Weights of a small GPT-style language model, trained from scratch on English Wikipedia.
Size: 15 layers, width 192, 6 heads of 32, MLP 768 tanh GELU, vocabulary 1024, 7.04M parameters.
Architecture: LayerNorm before each block, rotary positions, no biases in attention or MLP.
Training: a variant of Muon for these matrices, 5173 steps.
MLP neurons of a small language model. Each row is named by its layer, matrix (up: input weights; down: output weights) and neuron, and shows model dimensions 0-191. Each number is 128 + 32 x the weight over its row's rms, rounded and kept within 0 to 255. Numbers have three digits each.
Before each neuron's rows, "fires in" lists the words (lower case) most often at its 100 highest values on Wikipedia text that the model never trained on.

fires in: "radio", "main", "building", "built", "mountain"
L3.up348:141168135120125123164126121139098112114107129160080135123083125153102162064123129142109163158120107199165094153151133105115143094121133141139135139203119093104129091121120073137159050095130178172123122157118091132116184071090146141080129144136117102151097159112063117182145108154167188133148118118167182089099140146135175207105118148071134087206077125145133142172121190153075116168097121108132097157126145068149114118148173140130162107130048178099086098153127121162119057130071104136197105130127099126082119121116096100175129145150128134120207092118125132157122078100106200103
L3.down348:118132124185129103139107094109104152153153152091103136095149064097143179141130145129129127175137107110155076157141107082132166141147103122143155097173121111078143125137173102121206161148167161111108111084111096186169102142094080057110153155075113102142163056097138077150118122141170132076186116151137092093119111110145068124107145179126163102152138201110083164135118101110101148132157100159121149202136138110137134158122106193171150111139095111139129106152089146054164159131117185117155134158066057150072186171064133139169130163109079117168154109157106141116132169112156137054

fires in: "germany", "career", "song", "anthony", "songs", "society"
L4.up3:123148116137122115094155121103168147113111159132159167081114106087120115168155102146178136120136144218114108097098126147163130119147128111108116102149077136183052130117099117155131183151139138137098172192136134099154112054111123108068092143147135170163131078074139171109154177104107105117177121135105116199084109193159089170145130086156089178107102098059129113094139113109157107140125141111166100089137131147170102127112199119124181135179151160123031103101171096188142140117113180146121139140150121189173126092149081095147161110106194094103126135057087097149148118096175135132
L4.down3:167121163088102128134074100099148101126149176126076152139135164100177188138118125129154122082087111141105168097098120118135086153118133067138118125162145066148143119172160118147178057160080122096157139133195109101120097123161047133145132124088097148139193152164029130121112142126166152187161200121076151137112129097085159108131102120080134172141162136131103129172103173131106096121114159104140155158111135050138141126075095110126132133080099080128174147117156095136153126201171151041163157156129081107125119106148111131130128116159145103123129182160125167115127162130197101057

fires in: "has", "horse", "hindi", "en", "horror", "henry"
L4.up393:166125186150137105108142170107141171178132156174182139119139160130134176121132157186115136143139124114115178123089150090158081148142126132124153125120071137125117149112117190086053137123097072135201148139069078109068166088117068140135100136028092147142103104156177135126141100180168170102065158087071171179109144121118131106105093132139166143171099165080150091142126142121081142162103138167102059153183126108133150130125143171085188163124094140138088127146092088083085145134155086105154126125123088130119130165128114164103145199096130159128184141090120180138132131072120158139
L4.down393:048185153127125190148122145211117150089166200134131096102131126041151091094080096122190149159086124079118100092187141124173148151117074155087155118106135136135133116131110183058130066166163107152118121116104119073115161102139062131093201094136101173131168089140122105081103069096136134147093148123158116103118129093111090125100161169121101135154168170109135114146117114126173122168140123190180163159153178121190133137132148132121106197095152150164096142144079159147083158136130074062120125130124083123115110129140168137124137133080131101096119091101140169156178133127113143133

fires in: "of", "brigade", "large", "west"
L9.up30:046136085089165124153190134145131154128067137152111130117133137193102140141170071097165113165090127117150093169111134133112094075088117152146182163093105136102095116145197102105139129128148125096081140088086102176172122115100113132067179187135147098069132087160113109152106133080137126138124090164136114200108177163099155156103116084135138074120072167123140119104177107141166111116146150117068131154109134141144113109099120063116102106179128150108109205143119136084143104125139174053130118222133145106146154151157104171157102172115099091154091123126228156140154106129136127117
L9.down30:080112135134143078118138152165122132175153145116074168165093116148112135083122084135185184169143155145097228107161130160116164151132107132114123140112085076133138074146135164132134129114123098125138090143176111068200106139169172136130136107148153116075152116118148093152153113145103145115088141138082124079144080156046108063129181159113145147141162193172162108086152109162056142132125101126161078182103061108217129113110093087128180127097156062147137115136117140078108122073119133109165103131132124100207170124067124153161149117163090099104133132130160147087102140118127158142

fires in: "both", "via", "architecture", "between", "vs", "architect"
L3.up476:094122117121125131165124120177158164143113129065152109126123158165146104131136110200101107098150106114123125112114102085115138098112100108148112164137061122145111121135182142159182181119061132131092193132124112105152168164065162119146131151121119134160078086115137051136141130071125154110132200133115119133106100067147151097092103135141141097120121049110110162177163111160105133120138189041141103128166076127180156025156111159117116101125152165086175135132139085121087183143147155097131115071157132151160145151143158104187154059120087128152116180194166098143095115089173125153
L3.down476:093047064154145141187125026085087159104111147109189090117087101169168083112150135173118098114182140116159148108133105079104122116095147104141154145133102096097064188122156098163103134144134186109090147131156110126164154190127177131127159114119133225095113128129089140131133156135109106089132150136116110165173104101187109126118102086122162093111087104089168145161174108092102127083154171135123095087184139105153181120085121151101127144121164142150164175097123045108125145141138147087153093107116068123154141180158137092171179149123114145125107138177132136141066163103155117156

fires in: "team", "career", "teams", "war", "film", "group"
L4.up266:123117165125146088116106165155128160141125172114130129131155129173115135168168118201135174103130117163156099117113135141121148133131118039125118107138087086135179156080095174074121163085098120175166179090108052097099103070143178122103113125152156100129121129210144168124097186137092124140160190107096086126132115156137078126102122102077121137087161099115206151185098195107110162129056144109149144161107086130151157104084090116162140106120075090172112081136133134160124110185093124107140149130114119126097192126132117158144177136204090086117182106126134163131127104182118073170
L4.down266:202121144104163185104102092140142149159137110105110071180164112097184105117162098129079175140090109126127160127148133123105096127157125101142091168120090214139157129123136096120129097160154199098127093124131076186165134166093084140161160080091088154148092118143126065099124147106079137150174075093154101122127169147088113136138128147084069099153132105178144124122083148203152126088105070109141151104148128126206097131129095129107081146161209130161051115114161121177136100168124149122137154099140113137125077115154106091121063111097130176162149116110092125169066154149177147160

fires in: "records", "recorded", "record", "recordings", "recording", "recent"
L6.up600:097119187173150142142159019138127146123083102093172107151112104078123104111100188148154135169170180110140100138098189121106127088188088124151100159108151136158093103127091145121130147122116098107122104097114078094091126062166113153128153120147174131095094145144174177150076128132104139138090048121132135179113099149086080131135130104147119092114132153142128107138095165153180180122138150189098087140176121129117151127121117087141138175131110143084093152094137182122144122165129097147118108117102169077123148145172144165096133140152189066087188132192141079129195069160075060138
L6.down600:111125117113080127102152144105102166105148116119090123131189101109176150150125125086155117065138115106136108067144100155175162153114092125114169112143158117107119129094141120129181139080123136140151079091026134171110063105149124170111100159114147105148136048172124089147161128144164077120164128075137147112097095121173157109102152121144103097155130084145132157152185210116102155120129196177127141155108086179095170117148158105134159094105134072186217127112108131145115156139113101115159035138214132136108125090119099137138131066138094057138142153132098118108124142178129189141

fires in: "to", "for", "born", "fasano"
L9.up563:142146098060102121144103149147159112115117142185132076120183121077087084173126130080138063111197132149186110116089178134134138086093142097142144160141124142119090134126111175088124099187150156123113171052109152176097140127146156133135128155140122126095106170139140154193162140058136142114156181123103152127107126147092105086107152111133127154166097152144114054134124193153102165101115177124133129124145137147135146175121068137155159082146105056155110071035106102160113146109134116129163120155083087150192066116092111121157133083161207161131173100119125117106179083122089115167
L9.down563:143167126103157226139099063134100120153151091159155119067120102170187116151155133107057068174166140144091112143153102105131089175128092125097118057132174107113134161090144123113127159063120099111152113176117099132156146100111147154119149115105126139126143130131147113096066046162076110067122144141178135130090154153205112137141124083176141138148120153164128110132192141128153119111142105164067151174112060101144144081137116145124108090143142146159134146122123210118098167141105080142125099139217133139073153158110091123112151173149100081130148126153155119069160152078154162080

fires in: "because", "building", "trail", "station", "college", "launched"
L9.up307:076151127177103085169118145101148097121138090063117078095122107107118086143171123118153121115132160129118166163123155130094156106148120109103062120111146157133118142081145129110147165124117174130190179160139061148095118144149060129086153106180134178108161132120078091139158091099066076140131134110106125114168133121118104080146093093145180113135080141121144150159102160158083133126111109139121104140123134127089170134170071192076127174142150163121093105159118128173113155142149194151122136158143112117072129138137119213122070170152142153126114104192064153084128216142070063048
L9.down307:117104103115178174162110167113121150135105162162123161158093143114175143101115129100142115178123092100106053096135095134127122088118127201169147132122110162111114131103080113126148114128138077110074105083169109155142124091152150091168160149112142111125134116150124122118072142148175195125088145141129121128058103106085159133124122136099128085119163184118144144114092101090137171160108084145188127170142088148222060125105132144151123082113101127132135115194138159087131141094100136114158094124111094164151140156116171067064152095137140171164069141081231093128145115093209214119

fires in: "lost", "lewis", "elected", "children", "live", "played"
L6.up527:118110099149127117114196111142140128105091129060157103112060078104106155144082111144143106129090109123094101121160138136109111141141184125129132192111136104064148120146185178161132099127150070147130165167140068134177128151187185173107137152183148156098148084127174064065112130203131163120060126117097108146158170121201124117166118157179123122113096141132131127123172128146141165083117137111123156157200144074085144085128173101115093153177136122101108141092121089116170165129122125080167128107103190150118111082111095132154123151096166133129113131075056080133130155111142149038
L6.down527:143119096085134102082092139157143164100148097139101119138135176161138124114136146093099157101156078095131154105155132147125125100117117086135155102145144154153094082113086097123110141123172095116113072092135115181153081077211101124183205144170171142109095223147126092129167115130139145089120167091154138052130167118144152156148095190161134113169106128101196096205178110148165103174119147130105148067121107119141150127196113144114108147076109147148070185165150118097101087199084122137168108119174123120054103141100109092164085097147077165139117107155089146113133137112117107163

fires in: "which", "men", "also", "be"
L4.up467:100088127165144149171136113126108058139166155142068111153094046162119122152126139145140089149158115102139160075159131107141194081113192142087176122112109135087093075114148168099123157173112193127145067125182189124157131165110168147151115164075111129152164112143159108168110145098118116110138113150103072111169129122118123074094148117142142119084101069114106093146099072107126122046153095131132109148146134206095165153112185069152093143124172126124133094180193151135120143140121161079150068137168179139046120140125163105141152145129165127040144137114109133159131146158152116151
L4.down467:087117119127082174149137187140110068175121171161077108043179049130161118115154067093120150125155087104128086118110146152109144125111156136098150128154101163163130143132168104105090176094130169133143076143106122079163076180168169136156045144118111129113157090166199078119100166116137149175176128151140107124168117137056143112053144086163124143093116085157059136120140117127111148133115166146122139143151133129099160157114125147150128115131132134114157115193088112116149137171111173112157133141124159177069101109104124112106191149168157121161180073120050121184103120116092126178

fires in: "however", "even", "most", "and", "often", "instead"
L8.up8:107185093100159123162151105107083177164097114097145090137103127135090122121131149145100132079210141090060152121126129141131105120154129185128184153084129149061107105096139083197089085129118188126132191137120180110148107123108113139081099149143113057165102127196151128175088157189111144073144147137091188168104173111095132116153129149045136154150153108111113112126109142085118166144157098181132095152134094130147111107077121226154131124081132141107102180093135107091135148102083118149188075156096110113125115179166104150132089136170087124120169167119172096113128136109112162162
L8.down8:177149114150049192075072121148134210111136091145070184070068103115119089112140143176091145161180118146127140142116142142152103137109061078120174111148167155151086146081099076113149148155139193096142128159094128152148152174127135156155122125121094113186126084134082098154120154167085109116121116104140183076152127151179086079113155150125115116149138108177135139110138123088081131166176174089122142116133129138084092110148118128127087143102131216138142146130157163154182138164106124116116121108145150100118108067098127105133175101080175073118094170104087108197163077138097113172

fires in: "not", "will", "just", "justice"
L6.up541:144090098145132109143083108121133173086150171147096081109108136140134127098101088089174126123136096127123150148154196183122139150167133065116085119137118053087111141134071091144131115078142046137137159163089181076080126153137096137189098149117117138163133148245163197168160108165154140105084149079160199137126142178129136185162143082097157048122111128144135155116174121136091158143111131101133081069145148098107200170120129145138147151122157140076123127102107114105087170102134065139127134114115137129105149169112096190106097133105141140098108117129077183112126120119105118175
L6.down541:155091154099131123132139156085120156138094187131098102165168142108174130105148170151081138117098134096165154071141146142151105157075115156100143114124174147189119090068123170117142121140087126140114133144112145071116151174157146088124153134116141191115116101103127093129094188141154036108133090154164137147049154077099120140118119101139165170086198113028043094159097100120079087207103126086176156148142138119167109130140104130181142146145138152136086159121166124136105158140154157111141172096157163094142137165121094137111116146144074131165078083070113181158083149107084126146

fires in: "held", "old", "college", "1816", "older", "1817"
L3.up391:196153079108107102137132180118131149097125099127052057113135105133089121155151132118111106131144132114118139150108135229138111164090111184167108134122080070178192142049134105066141176122122113188137161183120127117140152168114140150158133112173101134146166158114092055202068169135134105103169121106159083143116094153125174085115165142132143145136153104135107126137110091137173167192133144131120131110046112135099133105126086138159179177131146127123135107127092109158165124138093158158103180168080174103099097134122116144120111126145082088106152125212168169118156159155180139092
L3.down391:073122112094114098151179116153159152176152151098087117106170109132115095206078151095122147139095095170130147221096127176158087175102123148142120160140120123188148126142164108100103076097157109071109109153087129122084151146135118123110142113112066139174204146148121108132084210161157113084125118106152179080161092099094143112140142137088148096104150140160117089114120136118185096146101116106117152189127133072136127176111104078136136108084207195182067047145096089166143129153120163132134148157163141118131136137125098099075137094170136108089170097163162105121153108149139117077

fires in: "born", "until", "her", "background"
L8.up312:159122128112128109103110146110161148094147079135133145145137131127115192114111105089179134104139135134145104134139099153173153113146131081138109086110135163075125154179145141155140114148069156191136109104145159149135095187053138173111136130084081086142110118155145111135129167019142190170153187171112153116144086151146084153156164109010090099099075106099159129151137188154203178171101172109105099166121126074148123096129190154125130072174096090137137135142079136102136144098153104127179164107089127092104086109138108103145075117117138131102135129089144102104159176102109183111
L8.down312:155215146125081163146186095114090107080113118205152126131127104072122065106122202108149113079086146102085151190129150096121120183092101162078111183125149143110128167124111126118094116102113152109138183211184177115125148191128120105117135154143098105166098140073103134107099117171070141122061137126103141114123203172113087130189098108120072099140143172104088129134115115108159124157165119101133153130149169111113108198107135090145152157120121135180138110081138124139139180151148112115120153137163111090121090107105092096076160113083075128117127127107118138192076148183134172133

fires in: "early", "latin", "approximately", "computer", "yellow"
L7.up303:133130169077121156094164139095138094127142126093065112095129112131102118110133111122115136110076136083108200172193073049078118050180211100166101150108173120093087108143161115105167106162098136099100132163128115113136156125115147136103123158085120118082086136082183127096156159193091148096133151173145163132101109125100122196135119094159140105130081132135145130135165138095133158192084159145157143166149155106138125159092175096206097123094170185109126157051064119132114111169107163101100115092216126127146088129092080087134137161167143129103153145111137133152163142129149142118
L7.down303:120183093135153125125160124143166084092121095098057150146142090153109122159128126129075120139147111138076188148228137114132138090136140104103135142090218118160101108149149125072162077138164090130069112154169155092129134148147119084127143113113138107069122130164112153187111170091113133018132174164107113152142053094108164149131103128091134163152130112184096132111119089152181133094160130151103108156137164099111137085153130067167129089140157092129155151153112119117086110167110150190142193158139130056131148137124100078129086098105137150199111090104142161056095135160143124134

fires in: "later", "last", "successful", "tournament", "living", "heavy"
L4.up652:169118136064132159139165187135131174115180104086118095131137144153131129143135133110137104100166162153077111184105142114109139160086117079103093090131162114106101105131123093138058136100084133129098148136174132144078100172055131106150113067122155114150153128114147085119209116155135071078120142127113125110150101102152112147152118161142152154130161149122148103178120166112160158094081084141153147066177105103114176173167143147181169219116128167094118125099103110073217101093098114103157135147085110182180133136160173096098126186120123137129084108110115130072078200101129177174
L4.down652:124142104162142100164147128179114173111145080105074174072153087176139135116088116128140037118139134155181137127115150110180139169096112076158165145125143098144098112102174157165060099079086142125166137081164180120132118123141093123131173180095151163143097147130194211115145066174108128152091120155131081148163087162136094145153150156076120096128110144172096131132075100122122085129156132094110105115092121116125129101135132086183135125074139152177188110149135097080066068101096225123121133110139174134101122181121087122138168118138120131168168087160145085121108089146163122102

fires in: "born", "children", "early"
L4.up407:159209090093098162146164111136165072112160143103103145154117125115128143136099127148108130104140134103100176150146159086136119116116114120127106115121155156136145132086166122110165080125113177140082160135144068215150150122110133118102099183095114076151116160137143146125197208099141115124126156141140132103128165094187153105127097094093105109217145123130099136110125162115107150126155087160077148157092149111128118070175164196121064148076122083124130091078136128151087125120130153111117152134094125044049120109203083144181103092200111148116148127134175113113175076111103055105
L4.down407:112100119098138123188144104137145139117146129139104113121085172155093180104118102097101070136139123131118123164190145111097145186103120112159146126115192132112120196122131102125119145137149091167198057119114164118165144115099092087107128118138171103124118124109113217112166144091128125080119131145096121158137148109174104165117097137118154141166203137118109156131058170119125185140115155184106163050129170119085112134102095159075108117137120121171142073124082169167088047085115176112135175094145133125176154075077158177099181171109089122160104099094106118137110086190187082113

fires in: "between", "received", "including", "both", "more", "receiving"
L4.up117:112145109156123139114160160122164170111115142072150153160075142156147143197086164202127133121142141112124158138095103090169082117111083157133122147100097128097112133097101103118101076155090135089131136193119104197113095166117169101122158167099184184110104088185153154150099162082122115120099141080131096070130141134142096080034146206110108164122156083137144140140133082155167078121154097128083122057158120120155140166129131149127129146121138117125160171108074154129100090166153109146138136144062113205066133138127143138141173182156150122052070127131192119109111160137154076144
L4.down117:075085125150108097138091106121113134135114182133137146132170090129064114160079120115104128155102058092134110117135176153128141142138122121131105091163173109114152079143176150139112136134111095173123109098049161116121144105098111134041088185159102101137155086132097137123141152126103184162128067123154173147126073097169114159133147147179194119170126098110193112135112109130119186123090123092169157106126170138077196143140106151069097218099155144141157150114089128159191171119162140123163118113133155126197180157108229097090144124102146121114137064122112125138120141104066109149